python train.py --n_layer=16 --d_model=512 --n_head=4 --n_kv_head=4 --head_dim=128 --d_mlp=2048 --vocab_size=8454 --activation="silu" --norm="rmsnorm" --norm_place="pre" --norm_eps=1e-06 --positions="rope" --rope_base=10000.0 --rope_fraction=0.25 --qk_norm=false --attn_scale=0.0884 --bias="none" --tie_embeddings=true --parallel_block=false --init="trunc" --init_std_qkv=0.03 --init_std_o=0.03 --init_std_up=0.03 --init_std_down=0.0 --optimizer="muon_variant" --lr=0.0131 --beta1=0.95 --weight_decay=0.013 --lr_head=0.00579 --grad_clip=2.0 --warmup_steps=200 --schedule="wsd" --decay_fraction=1.0 --decay_shape="cos" --final_lr_fraction=0.0 --batch_tokens=131072 --seq_len=1024 --doc_mask=true --train_tokens=766200000 --steps=5846 --dataset="wikipedia_en"
MLP neurons of a small language model. Each row is named by its layer, matrix (down: output weights) and neuron, and shows model dimensions 80-335. Each number is 500 + 25 x the weight over its row's rms, rounded and kept within 0 to 999. Numbers have three digits each.
After each neuron's rows, "raises" lists the tokens whose logits its output raises most directly, leaving later layers aside.

L13.down1248:507492510523505532532488552527497495470516534516502545488496484552484526442496487481417486520479538523493520477482457523487502534474531508500489524482522492502542508507529508522525463501538531500485482474536474440493436507469456489462507545444507529475502507490507475514490504484531505463495482532487474504481471499525496486478491487499502537506513505524494481487543525478509502478527521527527514523528538538459493516468464486446499498524463460500452518539488490509503514510457522544455521479525488478521510489487495490506471513506553514489488524505457523505521570507487466553511502496524527501521551487534494504520494504501518494466487501464476466500513482499487463539540485502531487520496510533506512502498447514502493492485543491509515538512470492516500449529482498
raises: "\"\n\n", ")\"", ".\"\n\n", "?", ".\""

L13.down1085:525489496493489513460523502479514509442543494535544496449503466507515541464510522533511516498510504508503476483496451464506473469446475523512525499533484501511510450499517512510512543499529492544484513510523490474494528506477516523492526489481506544419469516477517473511487508489504514509509545504485490512463465494520470495492504454457519494495484511521485521530475513490461508500480536505487524511510506491466505504483471458520508514519451480491480502492485504503498469495519472489489531490539482530515505490495466507536524508509488523540474465472516482529513532491492467496506417538489500484471497515500564518515493510489495473524544488494539524527476490481521481520478490518508565515508528487455564466477538479529487487509491500471510515477524507448453494443517504
raises: " der", " und", " Berlin", "ich", " Frank"

L9.down900:535491524524544517509518531506493468485540526524471510524564477486471521536488529496536511470555515495526496503462486495510507486524535548522542494524540482483484528547526491511548520507494546474510491530463493480498537498466526529499516490524477468486530496480482487553525503474510472488527501489504534448479506507481461502504503502484524510518519480467501519472516471526517504496432458480508509468473490505482481514459494524487511497478510521530485499496467443538522492490521580488529493506527506511543539511525521504518485501492537518478459493463506536529529511478518517500476475481532481481482478517498548490513519503515487521502492499489479522496508540461499519557480484542467516469531498505510487521471493475506490526492539471507547537496483503476525520533495501
raises: "or", "iven", "if", "ored", "our"

L13.down228:494517464482466500483503502485518503535488533473463498486523496488471520537543507498482495503491452539515506524499473486494528509489493509513503532505550469525480476447477491521487504485521495450514483501474513539466516510508498501463495531474515540499503495497481524451495489508529496511493470493497464481513496529542492517471425509507500528494510502515463467478516532511467523500526536527506501512507440518508494498553528485497514495519486492498483514540507513531496484486464512526517460463503505523471551490515501475490511474506477501510474487508491540529515427507453518497527498546506497529483522462502495534539535532530558500478474494499496468470564524572501492502472481480534521469472535514510535467467510522487513541476501539494487518498482469540512551526474475
raises: "ring", "ing", "ling", "ats", "aling"

L9.down1123:561516505543533492500453523452475504491514541479492540501508535535533465479499515521529511453538527524487489491501457476444481488531537486519521534494503493529477514504504505497492469486485479494492491515505509516477502476508478464461489518500475496518484523507466544500499476509491469524504491534500502530515470564465465481501495481483478532535461464512508508519538516518471460538519488482507483459525470478512444484490480479484487486465523533472541483491459492476485504511488478515526505480537494534537535497494461481512486483491498492505488486479521468488494510512505508496484480533502544521496499477492509536518522451498503470502521518502527521510563497496496472503527451498469487550499499518527519503486521537512468501501448512541515486526507490497454501502496493
raises: "izing", "ization", "ized", "ising", "ised"

L9.down782:472486468527495536479493492471505469521504491463465516489541554545475509464484534511506544472495457497494480493532474528536521517506482514508536486520492512502522513508471524512498508516466522496497489494517493457492463494530468538530507527486538473501474512549487502510495496505497542474503545498470508495513502464490454514462505487495514511501463534488539505523505456522487544499528478533466536504511468501477486507520484517542518503481437474522509476486528510508493500474579497499513505542503526518513496463487479457467530477464521492484489547488545542513489491504512488455468496514482496577485494501499470510500486471508528503495503492550484513556514460500489519518495478494490530519526485478452498484497517475497544528479469467499511554473470462514484497481476509
raises: "ered", "rum", "er", "ral", "res"

L13.down203:516533501482492520505556490529515526487487503509508499467507516535568498500489521472425470485471497506483487529502477471500534518493513501510499474500498508519545499529502523489478513471499498545513509460479500506501497472520472538469465468526482504527469494496507481518498520466515489461461517485514517496530537508498489504527473491476509502503525496491521501507494502510481530515488476481523545566523498499483472528479515524484502493491514508528525493511471495540486484469508527521523482526495542476514522520540510462428512454478527456494488488516448511467477502507514535497497537492477555525523545494452504496476492497475515506522478516487541486512506487505496506517482456468500457474499511537516494494516503471569537453501495509501530519481493527495478503473517518
raises: ".", ".:", "\".", ".\n\n", ";"

L13.down1369:517498487499484545499508532539533482494478480546465498489499524516545457464524505475467514509477489499478462476479511519457544469490528483537503506507471456485471491512461486515488475490486478521545519498519459489502527498509500539517456523524518501566491497524466498484524507474512481478468519510485494466514505505421499537492515535492528493490486536541497488466496563487509501534492490480506543531514516531498409503506522527537496484502473526504499520485490454561499499518547449488512537518490527474508567493521469523498477447480517484455468520488488519452475510492504567524472500514537481495497488526483466475489491499489571519509533503489510437551483467485520460500485456480494499513516516512501513535497510444495540465512507463468526524499492528497468534526492507
raises: ".", ".M", ".\"", "\".", ".S"